Weights of a small transformer language model.
Size: 6 heads of 64, MLP 384 SwiGLU.
MLP neurons of a small language model. Each row is named by its layer, matrix (gate and up: input weights) and neuron, and shows model dimensions 0-191. Each number is 500 + 40 x the weight over its row's rms, rounded and kept within 0 to 999. Numbers have three digits each. A neuron's up and down rows have the sign that makes its largest values positive.
After each neuron's rows, "fires after" lists the tokens most often just before its 100 highest values on Wikipedia text that the model never trained on.

L2.gate187:438568495494547435485540494494381471508512427480397486504523506496506559561506517546463491482506489559479567535531517462491502565437516472466526486502508533459599521467567510506467496490538483467524484504521526598506506498452474484503523443476536479536441495454544514519503416482485466475470548515415476538479442553474533535485487520471543446480475503528484504464508447538533429473545563487496471496513553508535523504536492460581492484478511532508444454378534509515441563589509494490530512485482537398494468465560501559485524553571451515498506502436473458518439522519439450569
L2.up187:569495507551511565526466578496485473504492494540485490476398463512495538495492464487471481524510484520490499505490483499436534536568492521484488455500500460506465555442479524507490521492570464483457558577492475465450558530433549440475390537497506539535515453517524449478490481524471491557469532587426448418540456486479575518465492528485494472458505480495494486445438443450452499510510538532496494489500467515526493520485423548566476559482578448533486452397479465521562544477478434539515505523579445557508507461513409473518515562555504468461518459446465475554498487476499585407
fires after: ".", "\n"

L4.gate333:505550482434460461544495452502563549490466540468517438467510509498484536511501494536482558462531523445489538568562555463481523588418503482453522557424452531490530477577505431485473489542513501522542502506535573435516504481463450506469473512431510464493591495528426442569510533419419510521546448563515511502498490462517541534469491484476538494473456528496518499565481554539514459479448503464542569486549515488496441459532520479483490580494514476498485484443525532473419555477536490511530516488464496530454542525474494532527387493594485483474448487556546531453488520582439465580
L4.up333:499531470471534533436426501506512532505440590469616486433509527529437494537449521571450499537518474476501485517513547533537450516471500512456401465501466486476515555559523426466472580511518500576549504501522543494486493517501437438380422465520489460518558557546520497523552549499481479467590445456548532461536471510522505453453498493547457541493441554500551525478528529482561507565521551496523521464513486477472563496512510535467480567505520513511468467444479453504464493475528520522474519437444552523449585519552474538543455480519468434475464443509501575480542524446499511519
fires after: "\n", " July", "s"

L9.gate207:449484484564523437485541473461499509528519517540478542500455577491536555559421497506519593483413472503466466493513499505527545481520455536467454473495535516513353464520501466446506491458536522448509486524527477501534541520453565560500514544498494454486473504515509493442470449446494470461515492448596479516492466549583451489506481474487606488512478510494459440569523439524530486509552496482469620542505501542453564485541521505477413530507484541489476477507448538543543487559496464577505488545463483439491470535579459502479574510518444596498478494514496520537574463482508476529
L9.up207:436481514557424423419481485535588570533474488520476485580523515514525444461473460505517533506536540468447493532489470491527466522494534490522492507494573503512495449499450520543442572472528502523522560466543458489524423530568585532454488517455475556508468431534484504551528524565535529540383520494468516491379495452531467525503478544475531462472437498575536538490531465525573458430516545529449491448550534491480496510520524501499455509509443477512575552528506486457527557441470434465545472579428477543555543485493498470456549480479506460514505447467498480502520454443525509513
fires after: " 19", " 18", " (18", "am", "ab", "f"

L6.gate215:414489506496538488428532487540455537503519449509527495566477550490534493593425494513479481439483579558497482502496502524456508524500468538437545484410420478499490534519510452427514476476518506462530529464541519542534482514482443594508494463504473469528538483565489573449574450499476463428503515508488527458527462550459461487449561520498456468375489505491520450559487447518578506582538499450627493446522493490551464523501516564539464458464475492441472515472481528531460496507515473506558468438459504523517460548495504493548553484489547500520469477556480506415519464558505502552
L6.up215:526520554509454509479531512535430557475497519446432504501533482460489466462544471578458514498408521570472516482492580498496519525501569537470496495483501494526409518483507467489460495565484464483459476464506468518479421457440470557501560485505479522533597460541455520458474515443448472480504532525537442473513502495490531511516519478562490483461523515487488488499445419517469469546488500446535536529584589557578447475514486538583485472500427471460558549478497553511590497517486584552482469478422498506517502482480551579455485455505513521482453631447526546553496492532486510447
fires after: "or", "ri", "ci", "et", "ra", "li"

L7.gate242:464524507490483466471524491437502576497498470529472428569518534476491543448513483493512524493438524485536536440508537495534534518513479502468561475548524477531529539535479457465501572469484444505498442576516480512612416465432466464518477473539562548501518487562575520475658449447543470448520553472480365472553517482520512527524481469503471451502510581498430478567420537437466552488518471465486475580483496484559436481492503515515519527470510546518517497465447501509538464424477552482448475483518481491497452491494521495472502475505550459457546452484476520504526524495582480547
L7.up242:486456450462525515391460535508500553538514504502544518408553528454529470486511442464523526511497546526511469475495503459484504558529510488503539498477454488561544541532474529596463560521482468521515497444496468548510484487491484544534482525542499485465423536534505539461510472499433445543491488520474484432502573361507516531529512531423493485411523571475545501497461618541461543423514515451432567491491513503459556600474481506502479470529457459549473497488509481515484597564549484534505471488468484419552539519499497490515457512511446512494535490504495514550435563497584457521
fires after: " St", " st", "el", " S", "ell"

L4.gate57:598459531555490470491473506507549484480460511478476461483521482487438531503535482487509454534530515509486541514474480504551567504488592460496468478481495495560510336525502477486456578492554506541541564520552523478527527521480455525533452474552507475494462484458360494510522559492453506494436543492527480509519464483439541516451494569438517515520451547516507471479543526425615465480474503469526519539457449505490501515545468533454526492472563493484506493517587534512461479487489530529555497495431556514525489483467405446406450446527423579514454517482488528466461494512498539502
L4.up57:497455526506537451497507577505497470541498471597491443473476452485497486528509471486588543543444545540465446450515484586453511535498514492491487472533553422490445501380424520448530543483456471529453574559489482493449543515454444523527434510514467480484464475530547548433471540526541583450485523448571509531590556532515480518534469561522523535515547514467533510507467496465461462498526489484517555517478509485514526471511465556507408529540516493485461488498493514510512494506511514495605527453539450483465545501544435394524465552517550515497497501489531435463471424537523510592
fires after: "==", " Mi", "===", " a", "u", " =="

L4.gate157:480423474542458505486516471504476474486511524528503415492576482497463492563507511463481471475508495538499487516542454490458617542477586492487503508579453526478531466561530514509482523527530467536517452512516542459487552486443491465499504533496581509499483517414494539459589573435456557591495512529543460486487509590498481541526533470460450491364478507505579587530483536503522521511441550558537455491503518473480450464521470533517443453458486423528448493577482540454476539551560502460532458502478495514461475539519463562526500529491485480496455456520518527409511514550547460547
L4.up157:498459520486509494535480489459388529466509547503495486488495454505446477481505591522469482516504491503484462481551516467495476430470575513564465517609450484535446519549481519493478535566516499481484496540577561516455478517493493490476587469580549515464533573435505574460476523440432515507471546507484469507463542531485541523520560488473470541448530500497567469478449450491544496546446493489433524483513534510561486472449513498535469523489493548530488471577529500466561529500491580508428497442421580455445553514453490486479546496533434535552493600513502547436441424501490455533
fires after: "\n", " the", "."

L7.gate23:533491416540476530587523502472530548483479641479460456495503441460472454512466491464489478480447483492517496482445513495426477466575556506480570573542460538536539518404447442507521503505503484476579548606451521488572560512443509505489481488494608480481519431535522500462424471520485522514473506457529589500525527512499472496495486484478489512536443517510468506535465486532537425477525477508557488472544457517529525426522538441483494428512497471510536489468517507499487479540532548498480547542517500520562461479460485464417553563491500495520537471489495473451579543498506558603
L7.up23:464526532552605476468468479544463456460522488481523474476475415539469546551542440506488586481506488468501507462508533510518563482555551506452437565527512515470518491461495487468450458438520541553496607485480539495492519501596482576499490509505496481532529469552486518541528515553509406525449474495446482487455478444458443479454488517546611474493454534514480576508465439564466485558529451518493555436508481481475417532512498461483496512472504509557509515563493536505555530487480547478558490539520467434475410484557513551530536552477539433501456487495460446498492531562410515477
fires after: "ba", " B", " po", "b", "s", " Ca"

L10.gate87:483528449478593488506524495487495491452452473527536562457511450489447434502527484469547523425572503580523540492538540482546498575538510479462523563493515490530516514500510471564417525553434477539495491497536444545536615534496478454525527540491495443443533485529453447537568452503442478479435495547443509532417506505507545526530388497441461452466458443502455438508501571474511492490557508466473457495474557444495477529480555548491430458516491488456534481467560497510486444477470540459536483520461422509493492551533525490535491420515480565477540510502496542533466584520562523527
L10.up87:467474495501442476475513486471462396482516609531466489585488454535504493533485501527538519493428450462502450488482454499527500498512495470489446477517517481477541498455479469616492503549511557521535480542426535549436512564491547520513517430474463514521474542362448445498561523518508554466517462505526498507484460513473521486526445538457552474542528418449539548519462493524520515523487475538365567488455502497481500502487508477497511471475510494531485503414540551603429414532463468564571492520580564493513519501535514510558469518516504536526532528469529464446460489536506495510
fires after: " He", " he", "go", " st", " co", "e"

L7.gate91:476491505499497453505554480494473545518397529469530419478539380484513512438493471483464487460515521517454521594486543512415475504499520485514476524569460546501497490518535460508487492558544437519545518517534512506495559539464468524529477470568533469493471550488515513517445457495424466441538499536453495482491469531561483524522527520439480397446529538575510517535465472534476459557549504507460464509461573453483502453504471612483487469452455479510474517473545490546508493574513577526522490478475512516520474518505502472519468546535472541499480431470458562389453565471494441623
L7.up91:447549549538523528449421592529507545551486571521558429514506416489516494409472478524495517360525547489467426519540538568503497499511506471572469435484549496451482470520551470520474497537483541501485541558471515487512493569501477436494425512528502547499449548455532534520475553503453431506567487571511518509497463496483547512535461430476522495494497513571555500490520472453490490486503492525460451485422507419503501508505433563448557475486530475481436489508480456489499463516495545565585470506461531500518516523555519511511547538419469495502512431504444539443471489484552525574
fires after: ".", ").", ")", "\n", "\""

L7.gate115:575522458473478514518523468478521531465509525571463473550464499524469492417526514481509586540528544458477590512589579424490474538512459490492538464547468584508467476468495540460476523543474459525503512505513499461537519510551517520495485547516474490541499562474576474482482497483511473476590390559531482547483520475559500492417457515470456492418559523565513482472517515494520444453494505449532554582438504480582499496502517528488478529426494500437498521552540463535516364462534407438467535507500478466519577486492472510473534522479481483487540531504478489464452510507570445529
L7.up115:510614544502576468548530484447477475513498515599507434493506467497453555504564517396463520462515525452561560503572558532497457501486507501432453494488524516474527419509551546439496501560487489456459570482484522427439501527468464478453469490514546439497527537505545423520537544529525449492540501489489533492503538550553461477450484494473545362553464527500506461448449444521522494512456508495564507521441503523535501433497565495470493538472505530448524567550577544516510469489469496434562497487507525441502538528486537496515550517448487523521559530544445548485553548521490484477
fires after: ".", ")", ").", "\"", "===", "=="

L3.gate205:556462488517432441504515527482505529519524509523508492530489542517595508471505508428493431481484519535556516565485439500472529457468502547485476450528472507462505402592434528438503538459537551507518465459620527502507503565463395467529503505541525510494452473503505511501464428507571532529508522555492491468482516528463488458515485442502470561484498531510539526461469492483501531561468554492502389409525538577465459461470486563527512487506440465470523533490575556589474522456530590490493481455461467529558489509534465493529581510547472457522507491478540520472474481488523408444
L3.up205:501511552455526438508486576447479615509498486457491537523520514509467588522496476486462430498519505504513600591491525474406566477504518480492508510489525479493491462465481485510513448519495543509493540430464485492460556488443488512483518511533560568475444507542451532521543490540476460517475522557480422484477435484510538470487536515556449567463494471457512445463519458543544497482471533526513470508569467546546414497501457519521501497444388512517572524526542542533485590485522525475527458451462563507480498518461455460466550530523459510530562521548563524427552497563496433594
fires after: "\n", ".", "-", "=="

L7.gate59:555509517495513486458526568482497513442427474446448477499506485569519463513483494524463395558504495509438508564497515540491514570558504456522515467521480521621534453484542447461530486477455476522476467543521533496528445455464520573542525442516562538527511486503411471481528468510467489545488460518483477509461544553482472511478543571534563469508493551568442481511454528413526470504505536511561521550485482492490475461478515505446471454406524517548498449494433524590517573537446494487511512500575486485533519584465523489530475435544506472521539521552433449483611482435472477533
L7.up59:539460531427481523460435498495485499484501501525462550464497413564515526522528476553461483485497514513475451526516582522498628536472536534436553458545509587521456413426512495498490459468539538540535498516478477467483491466501489568525490479510522450570577502524415455444471481500524443498526489460512466538519437528422501523459531481525516475476458475495497517466521427497468439522498512520481499538483430475502465599513498506549501475565496497539583435596438546474480416477445509501479533469517538544506525469581549576488424583515489500506455489528485528527506492480501523565
fires after: " O", "gra", "la", "ra", " de", "li"

L4.gate81:476522474511486459455590464559530419474470528497519519472534559514528469486447538445443459480507450504458521560459545530509508539469515522531546522458565613510520500488511450454479479491487477489462489493487578482441501566431463481550461503481487516521435488513505534448519488513521506520477497573433497549418416499615398486456510512501531485530538497517493531485501520506476505494527604507485449487467512491533497515482474460545521556484548574445426515485526494564405528572521522539508479508457553563550465477571513455533477507551510523502502466442442492479447503530444448585
L4.up81:606365423470446545553471414531518533466502571502500445480498479568544491400544428568500473425517437506521568487483515516537537450495534519536526552495486520522496516469504441526526556536469460454492514606486470474519584438477536530559479537493507489517456459443455518476493512492493544531474477517516470511526561522516506493495498510393444498512476517479490520528499542477495514480481475541535504578512494559527436514504492510473466471468433442483607537516529512499516469434487456423541621511521460466521520493528483535498513481535512497511466454528488520464501518484569480507
fires after: "\n"

L9.gate9:487513505480502493451557497460501521423506492496443452457481521542578478437504474443485486502506486506553549558525541514475380585522490487451563601503483453417533504517486513427446481577423517519541514476472508400517507493479454508522496524488443436499528463514561476444500493521501511477571483539517505590511483580500490532511492489534542494414531469505489514489498507510389491505485497490567551541470537494467517459518416488507458526531515460497483430443413576516520530548507567485443505500515490524509532535432479518498538445529446512550534458465502516478553429581503491498
L9.up9:454497492481530488515546495462481553527518525390480520510465517480572470489443486445427566449526523530484480467390511545506510429564540522544559449492501519521502535576435528503478519505476526578527562537510542499459564556396535508508527526520509525511511521476512516555522485543490560525468508480501483447511500494501454505521419499437475435473543521416509481497500488522516461557419597458427528488482506495537399523510464505463511455474456503550573483503568498501510502459392512503569588521518538437531505505451446549540508474502485530464550522479463455478480500479512456457
fires after: "cc", "-", " C", " ", " Ca", "C"

L3.gate161:504534524540402486436499541567540479522487481542496432520462522478471487506475531422463453497550481447472550548537483563520506506438517494495516519544598555489564501505439437489468470543490545476509526425541437469553529495475449516500479491469560504537400460489487521509515443479515510531525467529438458514492482498493524524539494518476479483448494488493502528490536517510444499436517575485622458475507495488537449493501529583527442457421501466443449509480610504530463589503507494529459476502438522473541434471523511452508502536555466518472535473522513583447450555522509441600
L3.up161:451536507527553466525492529429418570488470437498515442539499494551443488503529489491543482531572497494510469562491500520515488435511523557548490505480476468457486473540529581442513463518579446520464522503476529549511489529548474446406509512480521502529466468562458478502508503494509493471451461507486450520561517504471491476475527492564488535522489477524492472439474445410440554564602498527565425442443556517494529515480450461552533555503496475466518505584557509510447518452491454438593476437421472535488527468460496473415412485523435542505580488477467482514517481495478437513
fires after: "\n", "-", ".", "==", "==="

L10.gate150:519554532458521432547544496570564443498485488518528484500495444435481540413430502501489532489569557569505514534483468509480497479504465465451590571484566495499523503465491465567503573538507454534467454492523471507544545435490505481506494556483552528515513533542478477467523455456507480454457385534459501506493489524482470553459520495530422509473518487483493463563436503497454467527497567464446411528524444420543499461456517471492517412574573527479509497524505446526522492529501492461567433543451509474563497520478514513518486451503501529519477555452563536423464563573541550548
L10.up150:518471480492604507498514464479532459517490494608516453475450455515482500470547462443467524515544524618553487541502510538448427438519443406514535507487429469516433493485556447512515452473520512467422446497515516460523473501478545463550441479443411484504452517514502527478470505472485496500491567499524522494444447458484483541518517485524580522519484546553457422534509488504469526479432481556542498487523526473507478432520435522551503536478484555526426449574555495434499495535531571551519497507536534543480590545453545492477499470506513527455520468511551452492598541513491428526
fires after: " T", " c", " C", "C", "T", " ex"

L6.gate249:523480452488538473483512486497493541436468500505514486469497575500525446555482465522523479489519498510540512520580466509478465488520518472497483519454511575508539494515564506451526463523478522545509506432468524392535525471490490536446467548429526465494504511457456568551563405449482485477470452434478503503485526459489562546429502488507456425480503450531552534481414497506564452535505478510524483479446553408616515516544492566523405415501474556473522488431520595509470486505507487512565455528512462507508469563450522505542470400501499569533497507550456532445466559535512497540
L6.up249:526454483531543491556502544595529520535468478619536509518466555463468457475467518484500527486492456497483420521515508447489496518546457496482512483454457459495494508533477469510516531479425566522488479521459476468515583440495594559471442562498528481561493535508498549539538486465514505439591492441569424457443519511510521506452462504562507458565552457444535462434512485495484442473491443472452520493493540460486459461587523563480473524513518542513451509534495546537550457498549478506514468507507467516474457524524546574461506441511587492520428429427423516477449551558478491473
fires after: " re", "ly", " st", " U", " co", " b"

L10.gate277:496539482452475466475581452464551491513500489458456454465470560518515509521561464443460476503475497533492527536434538486512518603446518543518511549517513475465495481457494424547459492534512443593629559533496541536434541529512495560485485490453501422527572464484466507468484445507465500485494530518490507430428531490525520529554514492522496517495491533514505442444530541483418492502506535538496507503445474480525535512507517544491464455494493552505456491545541561583455498453526509505384493504455551437469512485499450435477518467534512481467532368471479490492432489554573493588
L10.up277:523565420542477481549510546504475519518546421492486463476472515477558471491546527492488503588512488530531421508492548545516500472529509544512449440463532551501447513458470480479440431476473539543554549552435494503492467529530455538573412484507450530484551498479470534526480568471532497477542557512628506460489487549476507528529490478554499475562562507503455371508500524471468552458499414462453523522500463503522526486496465525537490489520525531517481557484539515513535505412489555511447530512461486568510487496461495480454542465478578403449461430480453488545517519597472478467
fires after: " re", "w", " c", " co", " C"

L4.gate281:507561469445440533520515435550454436477459538543473477442543490565468501511495554519523516481484562476482510526507484491491499456474474526533512535494527501459518469502503479504478546514522411458442475479493478560503511507441494497492479440580467488578543455407436583476535527487392440496513516485526462528444466522447472558485496515510482490464478548497573468534517482535451437521542483480542480490503508447504455496521404543555431473557514463521508523533480475563517402580550507501510492533512565484498474557498512517586497508542450479529475506454538541469514572489364527578
L4.up281:529432510504567485518566507493490476567534518476413569563420439513557484514481474460493531451564491475483492496522500522469516496440539504500537439575545473508497523498466500523544510438385449543518486540472495495533420493604584494496548461529461493418504524551495475418462515473520551529487446511482539469572513506520499517498484489492477514522560460563482554516509548484469488461548495521492505556504497492558456595566426527508477484488510571548529436443520557522480480497572478579493449549538444498456507525463479462491422487466424516506532505516513445508493474474499570458
fires after: "\n", ")", " Vi", "li", ","

L6.gate331:509554476516438450513439484556528552470553424459389492484506432444502542528463525501527471552494525502460538535564513519510525522498496423487496454465491545442514556494467463552524462529553451481522563453465490611499505516477453414503492500494499512463484556469535509557514516486502476541502514442460479504504531486534531464466472482478508452509510552533540498490506460518551495497587575455504514481472515501546490424465496580577522459456550495439425440457496454477489447506437550508539525381473407454497450505556515486494546499497538505524518523553482442449502578454460512559
L6.up331:578524454453435538503483484588504469430493422520526482500503479525460417573493483454530503521515424502409473514514518444495519542586541428508522533498503495505497535470467477594518532508594427491550623502527504591462515522513502474467455577478578511442509510565559473536482529486526524457437517468519449484428486485529505459473454494529504548532507505523521513551517492417473442518517481443591516517459510476472523510482504516507496538470528468522463518453466451457555492474467493519554548532468480450484500420507520567500543557481489467452514473506444481475541465530421483488
fires after: ".", "\n", "we", "er"

L7.gate213:485507533483479526560484476443549579489414545498507464410463446421506513574518486486462534511592519536447533569522451495532450446534526425476495583473549536526557433569553441559502496526546538508535503521566560479548442510461501484535493527576555468556509452417512528443525471532556453536521489567522546505482484470507481530476507443517525462476446539492535428552527473485507475467529489430482524419515446480487498466581495496486500431460468515492435467498503537485460490515554485509431497493508463490492462508473512546459476503514496578515468479538504490455473559580507446544
L7.up213:513532534461494466502564476502436513442468541508474539396514603483510498497530512471517408466577491570540521503490525482487405514474544499501478548542496497530497519490512443513527506517509522523461513530580551480546464492529478475514481482558467546433590549459522491501525447528513504516590534462560465442504510482434513556513458518566438487443489591535509416465538444453543442536524454478456538492462409449457491494523450478494468531447491499418528518521470431445505460465493539459467478572501513544497466429500472557478540460456549514480538509478522461552509445479513534447
fires after: "\n", " ca"

L3.gate246:481503477578457477487468481539490495545465558487459523505501467531524493579453560519484507490505584550458508549466452525474504461464486443481519496509508498465525428524510487486491482555506512438500534479516568536502524533467469496472468509460478567541483503524545523506520451501431454571517452484589426496458433568455488480449543481495497574469520520540585513519540524436457456462471580484494548403516523488445389524557468512556464450493541451478468487550516512551453469575578460489487461524511489474537553537511489494523535578555388525505528500534471477501552509563410493503
L3.up246:516515531510444516460482457546444457504501628493511483509516620545479524532515417457449475494480516555510505480501499435482549494502491444464558478495515468542514506478511479543572496445553444479511548463531481464400485499445531516490482522497523501506540463530455543516449551511448462467494501517608507517487421484458581495447476464527451491518470487556499538504563424499533527524512515513545534515445467559597438503548545492467452488506520503522551561437500584544540540518542506484524502536501487426531573524496544557499613517466443527496530556505504474446474447498498464506
fires after: "\n", ".", "-"

L4.gate276:582515471551467524475403507568524512486499595466500472482471492512496498437536469515492506489527555510580549473555581486459479454520497495532468462488479522456453480513492511503539593572468503507350569565485511489466525595549417510542464533476482502503534538497490509556463551461499429502527474543529493513431476472515529464429432484467536454471454518521553497563509479456591508496497477465455490486422482453490537551528497507509483505451491442488464489559521425452533519501476561492465543544471459488546577483452504503512539469474485453481506459537470558555512538562499465500
L4.up276:588531506544467508429467583530474496496498535459463471426467562460524481494510516521477535463534495494601534483530595552504517449574535496506404523487514513494467468485453484510527576494525509462443570536465457553427500546514395524480437522480438525498553512534496519597503489456511455524536478530515526499477408520507466495500482499555536458470502508550563528519539445521579506491501474459493535478414419422465536485538516503503465544496459544471397492481500446498492578481534528474520438551485502491535550462503537476578564502526483433497486472465475526525527480531484509495
fires after: "===", "==", ".", " the", " =="

L7.gate65:470529555513481482479447504477483499445488499533513474533433496379515541423505532497507539540583564481486541527498425520477495492520474541509532552479537514514518463497517495552446422574501483542503449483541476469443621454463504562537529438525510454498487445417389448466481557459525531556538515533484466516580543466468538459464437486439443473444485510516594478548525441576407456521531463495519476517508517508517452427498507547544503499430496507476484529501481493471496498501586488539492525496468510508480499519460479484509483524532454461491620511535470503472480489499522488557
L7.up65:533475509521482550444497486484481538524470486541470441454458502450468553450565540424557537550445493480519515492422526486563458484445512468547501595451521482534453499475493509486482474512427549572569486554472527535457487502488568546453495484459550560515534527478480464472481440508559542475521504477500472527519605482562500488478544514486432417542484485438495492491549479502471548475500456457482504535488497437539468500443436541520530592454484470528509490528507465473531511546445459472402518510518482569504548535509493441490531431524436505564543535496483435422514562572579497509
fires after: " ", " c", "C", "ri", " no"

L9.gate303:522468507509513433478445483483478537462472485518553526473550440533468522547476503513469465572639484508598519537473498477517547586458540532511499495525476477568522457483468511480461481511474506493511483524509509521455550513468518538489501456504463490572540441576414433491504450474463454470447518486497410359456500476529445501447447527438491480445522454542512555465522504474426531501519533583494531493508593499544416443444479486446506511507518529485496531433514471560533510512443517510589483508492475523548553465486541527455471461519532465511469504473482477552568491471500457523
L9.up303:543431464467561498554449536551486504377511541467474511534558525464567453496550495451541489459515537614495510485448424489510552460516516487515548480460516522472490507438489516428499475501474480498504513492485450472504486449495541506524488525460501419420486439544488508501511433509536450472458592497528469475474551521535521489544473522496470526469463440518533527445470489510476457525519588607458511601534607515558517494528506467463500482473471495500532515481505530515521538472529520546468488500448520491513502475578474513506485417527494474452440544503350477532434500493528520496
fires after: "la", " O", "ar", " d", " D"

L6.gate125:499426478523558477533612548469533449489495482535564479435497471512423534461438457487448557499479529496473453562483497475404502482465488513439543528633461481527493533537478501508525579489493535480489513539488500510504468513508519481447497612562447489491524500533504509486536430494440486549483505472445575486401537550528506565445533513513443472547515494532499492521490528499509519552481509429521475473490501504587505452401483527542484506585538484523442491476538510521559463433550481423543496530475472502474575496493538485557541467517479460492544523481499484511514519480436445564
L6.up125:538504475469466481503550503497417489513467474489490547541578543465495575500551495482504468489493430541464452541454517514533423581523486441479552523516480453483501518533402470459549467488519438514463493454472414522424503463435475434563528477459507606494495483495400435558498493377499538544515568503505454455486453479587485477564543484496471484466481521458462482458533496523516543516549473499482586515472528457501432491496490496508512500494558473489538460504558481512512526465478569559533499514476505553588551506475504429458481572544518531553528459537488500495472542466492538528
fires after: "H", " C", "C", " F", "D", " Qu"

L7.gate296:481535539514535470492545489508504499432422476530498460490426473501574472486506477475539528444545491462470553546536480503467492456569562558505503527567524488440597512537434513455392443562494553499520509486584481450514626515505538521503513472546463487449406477488496474570486490522470502473506482528508528587462401532467493546504477495524490478542548487505527524451449491520478513495524508479558488433503539521486484396538530513528465478484494522512514472466471547449479448473518521519474490496473498537501477519478481495481479390586506525531519543491499522468578580564451405489
L7.up296:510519504524454446404507502464468475506489492504502492550473536476493469486521508550466524492490557463473518504495523511565505465451537493529433457488417530427432508435537467417534554503504522505552557537480501521384550506507581531468494494454564466520498509521483536472512550516506496568452519522504427522405452448421454459498527446534534519518515586442451489509481499498516459543436488458514492462434489475517461553526465530508484523458454487555454539461521518457502474534483592510476557481506554443538534507585519491502462514480620624479488443482487530516472556539490491507
fires after: " ", " ca", " Ca", " p"

L12.gate360:471471531442555498572511518480486513449411493469560546495492454393567490481523518566415508515524516489447469498575472506474497507545510510498445508507493516546508476476436521507501480534504445522487491496529467403546582471473472587586476545436514494466484521488482461496552505449429509470477487517457453572501492630537574492477507539534533529550490520529526474527438483522467482515473448464496587533483522516490548425503503483482482506479467538438506489475570495457444465530477529524514429451452504536464546484459551522491474483523579493535500478513496518530518642536499507438
L12.up360:528531508437520459545505557519481484515487557460488509566504533498528480526416482503522521532474628533439561530450510433447482530482535478511435427516456470508460503458495506516525470494526468602568541464446422551461480494498531517497472478530431546437507548528494585512532479448490452462541471489471503457535467472464517533536535496499510460483497521464408487546503519471527525474501494491494505425479556492576414454457537552526555467536474476519461552531540540458510507456468500510470510522403426497483495532564517501517428482510509540574497464543521415576534569467557462521
fires after: " ", "s", " S", " 3", "um", "o"

L9.gate306:485575529556588442465519458482473522473514445456486430458458515501545486473476535467518563513492505450494495535569506521524490491523588488565512502524489500451480455501469490473555434561555507494535539459531542519496630359488452571529477457484487545530468498555525430515550491474531452508528499561422497538468482498515542420483458506463563468523513508528502540457419452541519440566521503473566493541492508488469456449447539539508533526414473548475496481533534533538476541507543540465496470532474431528461522474440465467491495555487462567452534455494498472545500494473473443522
L9.up306:426539550508491470478543455508491470501473470441590491501437495449504538455477442472499497575521531539539516427499502548473365545532407534524422487429499498498462480469497521464445482518499551523534513565458545515501492482464594502534503433414522510487512520461514464495486465604517518542524522569508578516548588544485472469501533545473495530492480500459438464559450561477544513554517447548494487475531519500544568478486558444476448530462532506474547495565475505574492551497523481497439533474525445517448500468496526472456560440526471453499558544482517532494532482503544517458
fires after: " ", " p", "s", " M", " c"

L10.gate266:541513433455421536491512501523509497512468488481405506504533564470524488509504500559454480409516548557505526482572492467477496511439455505521551564537470493499499471546474467551447519439492445493490491478473465483534501475498455534531482516526475440452473450505537490562532471408432551520485480551502528468538480520545534426556548494480513516574534520509539508565423524495479451496541481414492558546449529518518520502431485460490445477531522493510611441383463469491553505519481496509471494507464496462572515528469557548485547428542564616485440522500545443494507531529491507448
L10.up266:461513489491461510530530562582496555486508491474561406542504531501572492471503482514502528513473524552521502498529481471499481470496440481502551503482429480492482431509476524524511529468508483504491492470465597398545538509467522553507460546513504526458472524614482514550526445448445592485475512546407547496517508477443507424492484547554514444422499571491534554473489539530439457489512511494480522418535460476480475476508551525455443512421432527582531499464547479474536569493557527523513525501502585444538480484510557534470465497554507551550427486436490443537518539537498562467
fires after: "s", "z", "c", " St", " st", " S"

L13.gate67:436496506451511484523505513482566483486401506516499521459538564496536469482516482489490535559497539481509523514531489468613428483614524515513517540499455494508494459491473485551481429545525520556478498500581514478563619382478488545547511520503396481513408449484489501534497502482467465466551467552449513489486453521470588476547453529439508512545564528496499537518491500488472453478431551477526469453471497448498452472486558568497491416482601562514504535506550461491545518454482552505546559449508499521466514514437453516525459496510492544514517491530465515515505523481497466581
L13.up67:496425497471419530495543506441470478506485458519480536560464547494541497467487535534541447524518542514406456455506460527492514535458465445527478466575555458532415504536534565601576521466446510534415521516536487484556491509524566472527536532509551502528460506538463551479505531508447491528441504497477504418476494551534554508534487535525484543494483473506486384532469482425521492562458516514493426480565499557437405501506508550536551490546453386480522517530439501481505470528456478444530520493475545482483537557496525453491499531510467586562483512519547544449505506487457498465
fires after: " ", "s", " 3", "es", " 2"